config.yaml
init: "uniform"
schedule: "wsd"
seq_len: 1024
MLP neurons of a small language model. Each row is named by its layer, matrix (gate and up: input weights) and neuron, and shows model dimensions 80-271. Each number is 500 + 40 x the weight over its row's rms, rounded and kept within 0 to 999. Numbers have three digits each. A neuron's up and down rows have the sign that makes its largest values positive.
After each neuron's rows, "fires in" lists the words (lower case) most often at its 100 highest values on Wikipedia text that the model never trained on.

L9.gate325:526510507479471527484556448511448520511474548578474568541503561462446451538494490499482471503543456371546485501481530578566541526534549433463494502507538401552518475461490544463496610481531537512500524478496449477432523469454518506473507553535537519444524424480552483514445464537506490485478463557499534543418473494534522437539541499490455523506565476559531415516461597502504459507488549589570410465455516498516571477463507523501493513483519511492521484450535506504494509441450444473535517502519445516505597538531475555527530451475444486434464517499514484508466488517543474542
L9.up325:516485567516475518514548500493522482473476577552536517512523533466505483488522439498406459495452442479462477475547470492522492425445470436549517557440499421481533510406554500424410560486494558501491484507508488547474501504473510455513485471479530528528455532520518520544492519488436437492449412535529475462442422487493473455497453552489450485507530504511507520605496527486554491538520489497541498464556539520460474526457536483490514500544450454372437439501519498493538530549531526503503481444459450527560501511518515511410399522510487547514429481562509560445542508514467525511
fires in: "3", "2", "5", "1", "gold"

L3.gate654:445488486518483536504507473423497473553436352532460455544504467466506473542498514530504518497479432446447515458495466452410574415569491521501521574491438571501464460487469530435474502580492518467491458509478540462491515511523512392462482618522549464442462501553502545541454491503436494488470492488480489481481516477511494587538519494462426543503502425544507422489461472446569466550438512553477483510522531497550488499530539469546572545525550527449537410513533483498492586471430437599515488484500494532542512531530478495528488508537544506501505512552439563584474543467398508449
L3.up654:518471500495534534565495513496498473458455450542472485446596535486503471571509476499507510533500496444538444505475507448533557557604481519474570499475500542484526405470552514525492500537573475464467475495530560538559536441507495471494511484558520488488502458561467509495426500446514546463519527434526493522513515479464527557548547440546490522415536488539507563444511458543451470502499463541576459565559573466532471488512537478467509466617470486479547458479428480507465529480468481582472521540501500494476499475510525495539513482433581483533499580583450536526439512473460504492
fires in: "october", "september", "november", "date", "march"

L8.gate466:476513517450541580478510526549491546529415435491476486536559544562483496547467479571497485512596475535486496526570472513459562542508511519430506545476393493545445475471517497480545458489504557496509526563483476475495545423482513476473539494567508447457497509505549465454451523595526535480522492584488452452487500518474494546505481474496463436460509467498520510588519467493451559541515553444461441453574404475467500484506612516532478518492545508476468527493474575475487488534539490504477459424540488506497472549482536512524575521510553566483565483522504528473467488521405453535
L8.up466:491558485445538451443522541483513505528505501492467458492473527442475563473528507498512514497461482513512517506507432483487531505518546449408461407535471518522456483492507514510513497446555458449526529388549564549527542560549472473550501517483402409548549500495494526432513516489457570433460481525533503541455505516547540476529481476511490559475476536536454519450505535392460567508468513539442401481495527496441527531557550543579553522560519525479516460593534496476500486555516453551506558520572500471464459489531456568506502511577469386436539446509527521507418479484534454467
fires in: "in", "on", "by", "remix"

L10.gate556:514472445526532496473541510524472453531517532481499440482485519518583528553452521452433516564533510516495523482516586510553489478485553453503488447475488444482508519470402486520455401548493481475570493507485552495435484575487489511443492518493460494503476585512520491561494463513464471491514496461502511472527515537499548479506524542465446523467515488579547498514511490534447531528513586490480569518507471587611530487491556486484444550554535516433582479582460500434463471476521459462473439507479545471430502578490522452527494439530484479537510499515460508481483477510487551498
L10.up556:484493466482434519607492443481476536506513457489427464527498491456488483431470465472495465535468520504501556446537478502460519456462471491536540511505490453525426476554495481494506573473504479547509490445565463559512456444499565518468545434508516578459510484490458550428502461477506469539480544454471540458479414516469590503464524484495541544477555557464507552485453545541510523520414479549423494507521477461485447517457479455529544479450495485486484524505498488468505568480525484473539566565578522503452497473507469541562449468528458501493545464467489508494454549485536498471
fires in: "the", "in", "for", "as", "from", "at"

L3.gate883:496506530489482527471499511489567498475473514490556505484499493518533537560521426508457515529469457569520526490497509523473566496511542479546446594565614475519483457473551451559560493461529520544508544487517481441512509479505495511499471500502528537510518460483486506606535455518477488472421543491577462433446499479402436536518548494488504493505523507532504493540477477458595384606546551557475494456580498588476526460531502541495498510475510473506528565457492537453485501487534464541498495506565438459516542529561551557441534511513398482547443530503440528453524444456503517501
L3.up883:458517502394524479432506613482469510542464485518527471523482538506510407503525487449512544456481487552456506500470495469415523496525512446479501473488550546467536532458518511548569497510567543482574542445516500514518516560575489553526448545535507534528426601484518467425500589497519578470463510443509609495486515508547490496436514479433486507465538512501513492514467475474506472561517480538473556494516448565540407559519569516448491455544551498512524403529516431549556475478508458512465492505476488465435438502488479510525452481501492487537485455485459475545476506448480512520
fires in: "of", "in", "their", "to", "about", "how"

L9.gate276:492529478539524513564505561526375504507420439531487543508563546518553476473473448468529589513543560512502476505452498407439500467551478467501538450515417559553501504526491535528539417504505498494473551476563550539506465517395514549515508539514555521521520464521492490497522507454588483517457504519499486464485477460491498509534444445517495540557568493514538501440459559443489521576549489498538559473481452452442470474455532512520543510479485529479446472541551518476545562534548512476480500449545503514506514522490484496568484572527480442406568496578458498569526513494450490460
L9.up276:542576538482546535494462497510475495543477464537484516497553563459496454452523498600465451488553524548536443502511473424576487438533523474503451430482468538533524563518538538474499482550480479481491512454503536531491470500525448542450437499451471456533484469518520513499467515515497492556458483530548485466486404562467517456530500504544516556539435528444487468437499517449465534462520542480537427515530493506476514480511548484479475502518467493547535512589534529492553490547442464531453544510539533527545464561515510511552588501485545412539581490566508513569498526542424499527
fires in: "to", "with", "in"

L4.gate924:467481447518499512543505510568496431453462462512427536538539527522495457421505513521524439454482464488456466533513509423532439589580513446523431547462508550444509505512501520548532511534510422511446488596540497482449475472464479498468486482459550487509500494570549546463536508567461568534476473491538537413507527490432519484533537459497530562468448424444453508542507510503503452480594500517501492491559488474473471488552498511512504554428489542529439430496493482492575542489496469573539533492484479483482516517485496463476513508545461479453519498496553549500443468581498458496
L4.up924:562529495474535575542543464544492470486448556538470535504559490466471563473502446555450454524532433432444480536470480441494506575532467556533548504463508530511447507496484472509487438516511539443458497584541476462455495469477440503450483475489469517480526487502488499485509558527489546503452465518531545542477531554469496418555473512491585504457432501475481480530415443467505498519526565575506512439515548413480487502453536466508517514492526526479551409578465485473545505410520449470516456524527441467466497506483526514592527460499481484356529418441497540533541473533508453521
fires in: "for", "and", "to", "between", "4"

L10.gate582:513542486497539551500468496474567491536513459541486532507516551483484545499507581522505549501452595535582457480531459463463481457487556479500462542492521484565460473459485557507460464546565549476510486482426447513560501457479459497504447535566509507464543524502503523536390423572489460503480444424538510481404439442548609527434466480555456525516492507505537476524521504498477491524533510504579399535552497441501536525514465554499507530524509553538470507441498539466523591510511457539416498468478564540489496532444590514492447446499554495479526479469489508505553492474564471471
L10.up582:493457488549587534439493542531531527543510418547477549465545596552521475586478513531531550454482589450512421514455479501500454529518574473508497570471497436548524527490478529516508467585557541486529445512519473512520522471467513480520506504497514467516545488504524489484436513511450474565495472482530511483475467518546495453535487447507494559495462517467527490512492539471459480458515496501590448491480467511546599497524544566511500567482474599483444506493506496494477543523596522484461488460485498511483423525467565423524506511474473560512536500470499495579499460527556470446
fires in: "the", "with", "in", "of", "s"

L4.gate201:584502520523472552535534472522548430528493476456467490464566541520491473502452517543563489455450488473461529555484463428466562500484522552516541505529537478507511510489478588507504446442502491468431486534455488543444496549479446479477471517445554522506450467507527451513516527558499537499465451488509563504552464505470460516519460484530471528475470508491494531535470470448485515515514549432498486504522487438514450471512496501474559497493521514521506488476501541522510510509495499514514523487510515532432531526469532556432474487481501559529471475536585482466605538498522596494
L4.up201:475527514511427470536538535547564495560480507430525589524574581537402498459523513558530395439425496568469492519466402511509524486508546607490504512432569514486554517490508476506518441518479427500420536480481512515490439444505553545509546520495602472423485550498582584535551546481556462498511503474505525436538523522530497481452486449480519580456496538571476512546506455541464447477504522531456531491534484529459463469510478478488560497485498522561533509527467484446531480506460429517567529564566455489473566454484562514467505513484493424479498423523524554460505415525523492384
fires in: "that", "of", "about", "to", "for"

L8.gate403:452510503558489488501486493499461486507540407429520433453451494531501555556502405456460569474498529466485543493493486458502525522491499523580632483487479460512521482475478464436588424479497439485499541486599456419580499570554514584478515534455450388526474478469501515527510510477497572517492510498448506475515530521513467549475514462524477516496501586511529479538460549498475547504454479536462568548555550500543494508473457499464472502477477520467490444555515465490546471493484527510497494475471496543492473559565542594523483500497498509524602560471414543506464438521483449528
L8.up403:553491493509519487553493469557541579563529494488442511524501459549549492575516527431533490450507536491538557510484424517509491609439511451502526483570573475426530506521467493467573491515521466543535564489468429488602511531509491442477504545547545527475484422495441544386491459479512526566541512497446482500440539529469498502413533505505492493498459508479541531500503556454529581453433539542521478549570498407493499480496472508467546499480555504501542523494462456542529475449554425603497463517491511513465522509484492556557477476447507426526594617486503511502505536545500495477
fires in: "in", "until"

L10.gate418:513498487568402560422512433511424491481516457521594479502477512414466459540513510565498488514507526561523514465501528520462543491521504445517542544503521504489474511543438494478483556457478545507496544541514448459491391438497542501469422457493464537561510486471518463517464600522496479486553517459482432547494466475529522538495514417480516553457452477541513547448451489554540461439523478481474513497502483469411496526436506513517535503505574487455503530463468488480435494449514525522560485502502489471513587447487508526487493513435438507459520559458507539506462490492533593531
L10.up418:528508452502400492505555496582550508480457463492508465490481588496544494496549495532601500408510534505464478506434467465571473538500484485485476440492507447533472523511561515487494436552578510429496517552449435471410554501417567534555440484543569483518515424490487522525458522507506453516555487452469515493503480530433521472552482503555454462486556481514488566537519522504514455441587506515480488526525457494474445507474523461513527481554478501494454511486480566520486448448490468536481559481517471516515499606526480492500456525474491451479526576563496465497470510587499473547
fires in: "japanese", "american", "of", "in", "australian"

L10.gate523:507418477506498522519492529432529524558491503508492536466495587523538421549409524503530493446496482482513459511531517506506513474519569520501520489535511552455476540495511468486530438558503493520489453517462553613460397554423531568512555498463464504583546507513536462472538455536481482474521409545495504508564579496492495537479472522481445466484477459469477559508530490519501390523435476440506427516495475473527529489527502498507428540475480450453471445461472523450544512539581448483532503563527468541520562456442513494415474494532456486613454456520496489583534585551536473497
L10.up523:486535477452454468487460504472509463542495484558448526518562491423512425502414527502475498469508502602436453474496488528520517545485489451539546447482493567538494456485469512561523526529426495461548515451526436555528481527482556495559494546503478496488548482513577481429527455488558483497459482540438548538469458508536452461447549496488507476547447484457485512493539444491551519455515483503524591524476542508520449455483512539497480517487510445534503484473494444515468543485591473478567480423444459500474496525470587487545458546428568458530527548499502519468438556471519538539
fires in: "the", "in", "of", "from"

L2.gate606:512494511552502439480559494512515515461449514506474500513477527452498460466486527511549464422447448465465550516552530443587519504562552483521523444494512490526508515488541491434461483511536458555531438582544584485490540443507573509481557507568553494465536492506510498584455508509501564549429500479543454510522504520480509473550439537504546536452606474444440459462429469550474438498452443550473459547489471583495442506511506498469525546523475596490504423502482423504503503490513510491513456543435507535421498513522454540505451571485571480518526433515465522553496539486539483492
L2.up606:528527493471437492502477476492469520520453510550577476599500600459535479500497485507466465479494444485474461512457526477539532452535571423453501521480553495496590527402491590455486473538494530504548514467513501553389560373500527487440539543505457497490473509477537474523510493522537486462437539470506479496516497494469453530560460472465438529476508533518494500526480457539441411499495443488442477468556473519501502504504489439532533481508521451483487537497536588429455471445533505562476490516564470535485490454526528510471500566513483514581560519456494514445479512513479486435
fires in: "november", "october", "telugu", "its", "september", "tamil"

L8.gate216:502490492544530508400512488493423524496504478478474488481475471467586534525540468510486529449462480528452513564448583473473486440518520495556489461472518497521522566553421500490494508470454484465479583518497421491510467501427474491509456508519520540555517551533585499430481463562555457560540522430439544413509469504503537551445521545513495487582508471457498528475502539533549504511517580529566473550548547476514479459573533534506516544469503464537484518473482455455527509480524474519554442491520504496488419555470549532482572547520487507580530546484538476500466484501521500482
L8.up216:512527403464608516574520482493538475486538456518473540509563539519522501508503481487454545499518510538507492449409521549510467417502501533446572511546538444539450460490450487528469575505486464404527554466532462466502523533499542480541413507507566489511440501554456477531542465532580495480462518487511486468478464474511568550485539508521518509505496486507446490543494532458440553526515528503551496435490527551495460518435561523488458548540463516475494560515479468429476498536451550585441504466511507484532490536421586451489517544527423478492513513451405475490514475535474482536
fires in: "to", "from", "of", "t"

L10.gate723:494503494520543519505555533474492527533466456498553565568525508463554543491466580541496513551492492561514532558514450452540466477524497492513403498500530490474474448468438475551543464471443507489494507530560472567544477512492477511486469557543482477490503516466606480502537556453516514516517482472475500538546533484478549476553415438558485534499537514553558464532496565459526535485518532528487560515453488499544438534437494510477519542515459492499499420448461491511516548472434591540516485495506555451576446544552529479485509468572536491496539486556453592570463574557507524524
L10.up723:507562485527475570488458399471537516487561538476539440583511562411541511590511473447459512520493537515467521468517489494572486511549506532507477541610535453581511453487477440478488558501464481506474563449534501533478526529505534490441574528478558444530427509455492440470482604545565489472510530474526496550451525495462522535468523528488530518482499470494506436488502492477473483512504476478587603428502451452502497505454553486547495542499488523498490528448485431508491472499513475493551509484480528456596464521509526530444513512526556435534505462519454532575519467482495454538
fires in: "of", "as", "for", "to"

L8.gate377:459562483463540443427518588457508490556464500497550536477451525530469476497495496540519513480559519549470549420512563512430548465416449529498523523531464452527495484523508449456498503511479484506473515501532489555476505524528485516531482571450523475440568550541480512479486465564544498554481498509425486481499452412581590513564543543574547480515544468543484517545485543474533505473519483470499444475504432471495486467530530479493483538465535525563508505534478476447407523540506498471526543505532528463550541557467575474486568455459554465482458495539506523496493513478516460504
L8.up377:583552448508568500470494604436504508478439470481448461502463533506451390500553475486507478517525480619519440477493479575472498555436450516498491493470544496467544579502495438465529456547450574496485560464547534511476524558490513485492486525470499462450454508460522493465498529474505413528494564507423465543517445451515481501466447537542550461465489504534503563521490555459454554546504498504505436504519460500493457554482526519528474484491477522554449466486527588492450498522483458465514489493506505502479455564485549465478513479522427496579438507522471515517560538515514487426
fires in: "in", "to", "for", "of", "with", "about"

L2.gate652:489505460489508495407496463433507531487475544498549534527542563582498494464548492420526537517520422502488479485508499506539488532481463534528441479591525537503476482522562497459473550574563473454509634527531468522495507426520518563463520453451552421480513550532532525504476486498442538468518445452477469574543587543447493471516458567480533464429524469527446498441428524527566449462575554403446469439497492539442555484514500536548447511457518428457379470513532521497451507477528497498475486422596538452497526499490433420501521485509572571450530433503477469557509419481533450508
L2.up652:522471462557512547517458511461505473454516510590560450527476485498503465553472503448444499495524530534518488513504497488555458511549484474512528507482561589546467509419526491514554542513434467475465531512539494481505515483526509444473443482545525487510507480492452449535541510551464454495490507477424505521487562551508565535522562483510466448442445550523486529483472450472479447530522486509526529444459412472483520505353550544457463480495536521525465427486505545521511586578518493548484549475464566502488527497504468502466518461504538535509531479542489558508480551488512447554
fires in: "of", "in", "won", "star", "part"

L9.gate128:497524481528486425513446597511510422515511510459521553464455377483523565481452513482519465468540524491515435482515464411445486490526488468460527516539474504522498464600454518520519455482526548556538489616423457447600521547475513508582477506457486483450471479505529488426512526466478551491503452516469465495529463496498517487468502452506426493532451501582487559521428485453485519483490495505541450460513534531458527479467493486419510507488443532490537458532445533507495457461570468472554526478430461519490453543502594557482554529426469486528443504442517479494488504411549572464
L9.up128:469486468530512544472523437440516576451524467464546463534562491520526450547473474510549575498499467489528517571506452526499468499581500427495499534480561566488541564482471461499463514460490517438526438510523485527431493492535456503454528399477523487512554426487480477509477478418503504485427491527446528545412459498410530475513531518519480527494510503484512509528544459492474477484501439504463495478501469444506457542502487473499539508558490508510406579528556473465515555473580485480509492519530444466437496417563570447442583533468453441556438472500456461494524466543445503524
fires in: "in", "s", "for", "ft", "over"

L9.gate462:548486488428541531512474565509544492577541558530446491505558532399509510446475552476494524456456517536509442456531512503497478499418528491540437456508503568474489475514516485506448510522426488521494538525597459504520432443518552461510488601589518537516599586472515517482504481511469525505446475527497408497409475506520539544406547503500528435465469489463590500502542485552533497484431477440466491474469406511441509491508434543463492568478498503505500544530476569544523446507502520500477475519543504551452537488540493508521533515480431487492475525528523517454530424479539446517
L9.up462:555518473483541522526481567568538493552510539509484490525573510479529459540439489502512543440512467524523508513535440564538457523429481524550542486497481521490512616480461501468456513521510487472486555542574471412415488459554576503519428557603504546538477495477512527505538481484478553547365501501499470508383495520459494502467546485537452456454505473509512540464532511474575466491428508472553468471529439451464563442480479544462406516516464496505489552516451454515492465484563504522460546481489465558500502558512526555538555480467547501509540492517460489501544516418534448553
fires in: "in", "during", "of", "second", "after"

L4.gate607:524494524512524507470581505513473371479420479462520471452491513451525533492412530498505494513498499450531546497534460494524512461532519507546588548521537479560507550481520586523454486551484560638522517585474517513500558512493353515398485531482462531527566515494592494462490487442451518493520450540513504572527471526460489534457522572528461499493510510562521502542440471474438509483524538426567457542483519446513486512506477488454527564453531511472456493524448544567451464477522485483546497491575466519580575538439563502527499522430495483514552555488491479494519477494487569436
L4.up607:524544467494568521473575481489491496474450423496498526457438476501551569456478527537492547511486509491534509553462471512501495473475502424468581490580484507543445514434550519591512476504487531531543481575537537530454582532494492510432537555449495525489553478468574532563508498529430535518464487562488512495479464541455443503450490532521504486520533466479531466563487492487461482535475526498529521492469495494494585494492440430437505579478505612484489462460460501529418461521475554495485584521557454570471522493462561507527526513492513504549500559533516516543495468499525586481
fires in: "in", "to", "by", "on", "for"

L9.gate73:576452481476457513522415495486464507501543469469578480484438566410570494534471551543445509545520506555538479536535521496531538575489483457542503569533525543505532534579515494506470421462504519530533510478545495534470543521460487477479485540506516498528438482532524529490503492498497557511530478450491397466538497511507548521506435502501541426514574450526524543477561445489473451514551558454539513506433468606509509522489532470555510499603583509463485512616471498555402491436419478431476544520507491477549500431528505544579493454450520524490543555456443460477529513552550514479
L9.up73:539488474470485537554484473485537430553459513473548402552534496503442455499538447472497490563498562466538494540551476496475418424558444456469530504448553508532511460510542495474481485537542505449532486524490558567510547543490519537541515462531551477526536517474546524518533550446567461451523472469470488480571480530498482469489511501555510512566412514538536505469442445527570448463446504493487490485487453515538453524510503541471552576537511537507494502507541517513424536553450550453476504569426484424466501487539522456468540473492507456508526542515476508490558543493557436483
fires in: "best", "in", "a"

L4.gate995:526497415501545439560511464475491508536502475547439532544496525449469559503463463516510449444585524487443479517500532545502557509470477502485533518471520466535502422521490541474476499591495545569538479506548511552560558511505565495466617525438658436510464533547503458481542415533479558483473465484499472449535510555463460461508489512536459461490489513450447517516506610514556592549514448482520493444491482543524525445476533464481491453420477576500570441495516480487459540508544503531559453512490471407593479493547427480474506473494422502434477581446510494461533452534445549501
L4.up995:485457487464457559485424543576518497539524450461457486521461572539531446556512513501541479553504519441497465469450515573483539535484493472498506456458482456558501515539489577559527488464569547505560444533569469537490473528465485497422488476455565525541529546498546480438540431478490447493497508487461465505507517593512408500500486530469508497513543552516452499538503535472509527504531483479581547507404477541539447469513519494576467501472464505480492396491506492537502515491538516582555377462549503429580507483532406448436532534466498500417527578571520534502461478554479478539
fires in: "was", "were", "is", "are"

L2.gate605:498466571494533505427389572515539451484526544428514525477476545559416486496503535491489569520506492611566483476472490562473509470515504516512509409522508543601487421512543492548545495441530463464519545514520487429534474460533549553448503528595417453429435525397554491554525524445497518524415467545557416518497512525452452490510441453441478485534535480474471506448532496480519492525504518548451538450518504530532512453528445502515521501473475425460559480544477435531471533527494493583483577503532423477568563544534547571534539490513503482522578510487481538494482535523463439484
L2.up605:472486504487527516502516656426535503449375493518495485537481471438501432514489516564498514486406487496546438488494499496567545520492476527528519533472467496551529541456554537529553540518475500453532488479553490498471552476467495496564494532570468524469478495528569486540471505413519455500516475564471503464423482469524510425507504460484539537460504440548499461541529486483425509484515485556530565573456470497467476529463448604480497548455445527506467444574519537529488561398455511550480500542483426471493449504509519436507570458552478517468540467507498510548533523477495455561
fires in: "by", "to", "from", "including", "of", "between"

L2.gate510:522524468547443480490552523506429433549483529488543490453436493447500501452499509472364527484491508499482533442530539530506544486496473478495513579496451531488525467508520551531542490534548517440598508480496530465426513554514536571495440483534535520539463530519521505479536503562542477483421560513545435527559481497432530514528434502564438460475506516497508521548540410541463513564494570490514474478463514496498517549440623435552447541520597560496545554482512582459498447506490478488509454527500490493455447534508477481506518562519460433455527459608420508489479517543552534566
L2.up510:534479464525436487495546499466402474495504558490526487421429493443471494478496520454425489490546496502461573476486496519489477498479498558498474502520515551480564514518473546458553459501532499469533510515517518418481582578507576533504503529543550539503436492544567522461515518514506491472357505529553466501608542490441539462613431474554514503484433477506512514540566432499472502559518539419518474494500455519506487515470594504528478492557557537465556498516500583475458402524526493527506431505507508577450493501497508477530553528535474420466495517566471503522501502544562485578
fires in: "in", "during"

L8.gate168:512540535477564481387449522474474448511490556512506552437406566598533445565467457488482554562543539475483522465552575446473497534448576522425566516536495514624552540511522511524534488493506459525493563582563556533576485500491452487445499489518576512493491538480469518498493509470442564478551494529464474538567573502503502524455509478476549483552502527447555431493452500501533529483514521519492446468534441522473473504480492491481496557505465491487431510489559475487520572461504461548502527531534489471497515464428544512442475579494540537489496501517523447586456533466473479444
L8.up168:527466513472492487544511615466585561596375513579530502443455519532619514534469517437489525557429555563469483529566569494476513499437508475432526496537520548571536552537542546459495541415461507502482510567523525431537478466483516550484509546486513514493499545537438453550514497449419544549545530511527409562549524520492519509387499518475546549532508460482510434473463512446519461489434479538535572510563536562538532493465452541456558465485548491561426469541514534495494523498437502539546523498475506527472541547474603525514497479543519533531548512487514460489453515540465457466
fires in: "of", "by", "from", "to", "for", "when"

L9.gate987:592513537527486505528402601515397496513463504488528542514499558492516512495471479526440546498431531444533557485468576487460420526471550480451458465501474538447556454508443489524520497468495646467480508523474529484487553495466491513489563605451451497453514481500511526537465501533480582498485500506556582493512489504541497530449543537499525486473520506521461521489527528449529481523542452360489515457501512427480509408456433545532508459497485507515498480563565487460550549534513398462490505505436512518493443523524509523522551555522527502510505539462517543544508543539487544494
L9.up987:448457532528472490405468411423480484580504519506501456481450475560586431476548471478522446452547500469491515443472462506520522456547513524466471484545498576549427585472472438484477447505497441513531481515471510511498443509535504549444490492508532500390541542435421475525496506434484469491433520492493470575506500510404511453492462492538543438490483523526532466439517511505546505521515451443508544525514478537510442528528513494443461479471445455466566446495504505454515505398441549503491443466486451432518448476477596395464434566533487452471497466502481510529419459419482466541
fires in: "the", "to", "his", "in", "for"

L3.gate837:525476457440514559492498543497445438485438506532472471512530523487478471548525505497427476461469565527526457534485575451493423443480513591518535528461466569533517470419483493470545458522488452593501510484473496486522518557495449492511387498601489527519472531518446556589505534472472439513514509496504535531491525402528536508485431500532492536481500520480498568524444539556463554475528471489500468473450556472504509560479542423564490484493490554525527443499508435487555528509439560494545401463529520487491500545504550452514488486480490469469524471540485413532498497507468447496
L3.up837:502434543481529488478499482585521507530432460505494499545509515519496485458519545462524531495514454439478485448452528478527508538520431511478504509485557535593530508538453542540462377442539529473535522480513509480517554536522437563471486501563514503490487516495529557493543513516481523529498544543527462494471532529513625514472506537577546558456523547461480545561556480496524509424491496495473445574506531498536463464454498483416508550529450569428498435530533501477479462499535476501519468510564595448490422525477521429566490527514409493481569497523459514516535537453475566520
fires in: "in", "by", "on", "to", "game", "at"

L8.gate145:521484485479521559511493451534554509430516438511512522495458517486455532511581509530507505577496489468477437456481505435423502455477447422544537441511511548487431453533491522517480516552449464571515491520509455428482520501590456490486509499364510484492422487510491455444457534487528488509514484498438520429520400467500421502542521500529499529473556455521499471452501580496523480519458539483508495491493505509503394500488488485496502531500590494502463568447480421513436461498471472441496520481545465495500571473494423476494578533510402455508422503443504472512542523520404467557
L8.up145:534522574517533472479400535537528488514477429533503577457423501523469472515503532540477484591435522447472484501431553492575513479536492484418535554355538465488496459517451506440517512572526578487479511395487445581461534467553561478514534496409546529488559485515517571587493483536495513434531542494501437394506546443467465484541529493492513450566514524441531501548456493495552557440471500531505475467514509494596473519445437499528507547541495530518571530532454494515501560486520552547530432476497449451555517539484481489568546493553451533466469538524478558541533510539523507538
fires in: "is", "be", "are", "as", "not", "being"

L3.gate455:528503565472524505491477467518513461547475480533530463518528500448509423495509462493530509525614504579460545530481557474456465439536562447506505514458474425490542468526474479441488454547532397463506562524454448449464507517466470549502479514481481530440438486523517432507506535542510547443494519448449504473509510565500527433520537479515477568491554569527457485449476525467493514497499518521517562519514471466475493484488476546456537514573486494507478543540489522470564528411574525482457453516504573482538515486477506527559469537539515472467569497444516514543475421508441486474
L3.up455:516459563509531496463552516534487510536505503546433645443434429566498462497534457502502495456573535529500517457579512549534502474500514503473482589596424478509508459518472483572551492490540465465474504481511507438520536534500497494575461526581515528456519507479454522440540581517410499477424492473525506519555519495501486512497468533503435495408519444501536470503508460456490501489505448423497514446496513501523537520495443526485523468569452582493514556471501482497515544570545530551437530548524510442468485511490508513444498535530495526505514521490441475507532520505503487603
fires in: "and", "or"

L2.gate786:580482439491447530548482476453570477476461473418517467493499453539533420513463530505562516483431563542539434451519521486494563541452481479521525499497484536494509507449468505514509485522484543493473525478484550501525519536474514544476495484519499534468522518513520482526392406460499559590515474572545517526519501471517447508533490454502513507473463474568540521485462489466448418502581533497512508488480478489449572509501493489570458547456565528560474571523466444438491548532564511415479504505511527468531511452516570560510453482486463517505523391474558469555465508478507587570
L2.up786:492513521393490516465486469463551528448467502474447486532478480489541530467480480524543473472449505534590463453492510455477586495496449481462489493488486552549500504463487553504535460536509475486486523459532500581481437515529489532528457529554581466531463523546526536587508523491464534422502525541500475471528518494478436523522582510490510487517566458520513515494527475520531386455471519480433464454520462440561493536470484518522493444506555561462582549501477515467476551520450428536486541469544476516503464493531513480497466468509447497519541498531542457542481594506512484583
fires in: "this", "it", "to", "in", "together", "these"

L3.gate689:448564483511498553458469514476435498572557530502467504473460429500471486559495547488477468507464492447535529542455552562509469531518501573468571514540481530512507480504516503481503502446503499492535492465492518490499500444533509423532477546515570494472462534489551473584479459514497539600547482511519470521429461525465574482574470519433552541583469467492589506519499514536534503484521534596441478462504516498528457474438554533511445551501507456435498550515428463475503556550461500610525527583470479530556550586551464544477515502452448481505494563462553489439503502547456480519
L3.up689:526538516552477489436404480529464491482490495602589516440529491545517487462508458427518518531483477450449508545490500541505573524531511526393523447459518432548533479558511498477411485470465553507505475478513487455527510493451542542551478498456612513473493437546456513476472575572552500475536545453521503427452502494574397545470523513449479514513609520539548517516506530407581551463558539509530436556477467411542591475458519482478508531572516465480505539573488512501513492501463539473434541512531462508556458538534482480557580481559495490537476458497499512464537491442480523466
fires in: "1", "5", "3", "6", "8", "9"

L2.gate320:531506425415467529434539516466525455590495471507453399470514568425478481500431510514513518538495449608505486482499540550496549486473531476441565459495477485512546573429524489474413516454561542507505487493546498442485436513527494459471491502559512466487498585427512559498495540534518517524511448492441523491578503490541429518426530536476478536510526483540463441469463492445543479504451475509540533502446435535532561476473443496537574495505526481476512513591528405497500527521567518479509494567500496474514485548474508543504570538520525457510462483500474417547512498504514518465
L2.up320:562578497495512551464490491605506454457450487513441538507511545448484522443532556510526527458455497544503587529485562490484520588497478505456544492539481543530480586496513461509401417468473470535539439512485474464563499489543500522529485563485522549540529521485494469513481448489518424485476480553499498513570520400514494563430484528506564536554562472499497552517430486531448481543514440510479529566446443538483527447558443563520501502542451563466514479601499431463512462473449494587477484520415492509500520571450512496471525504479571463422472538458493396512526445430473479442
fires in: "from", "to", "phenomenology", "between", "of", "french"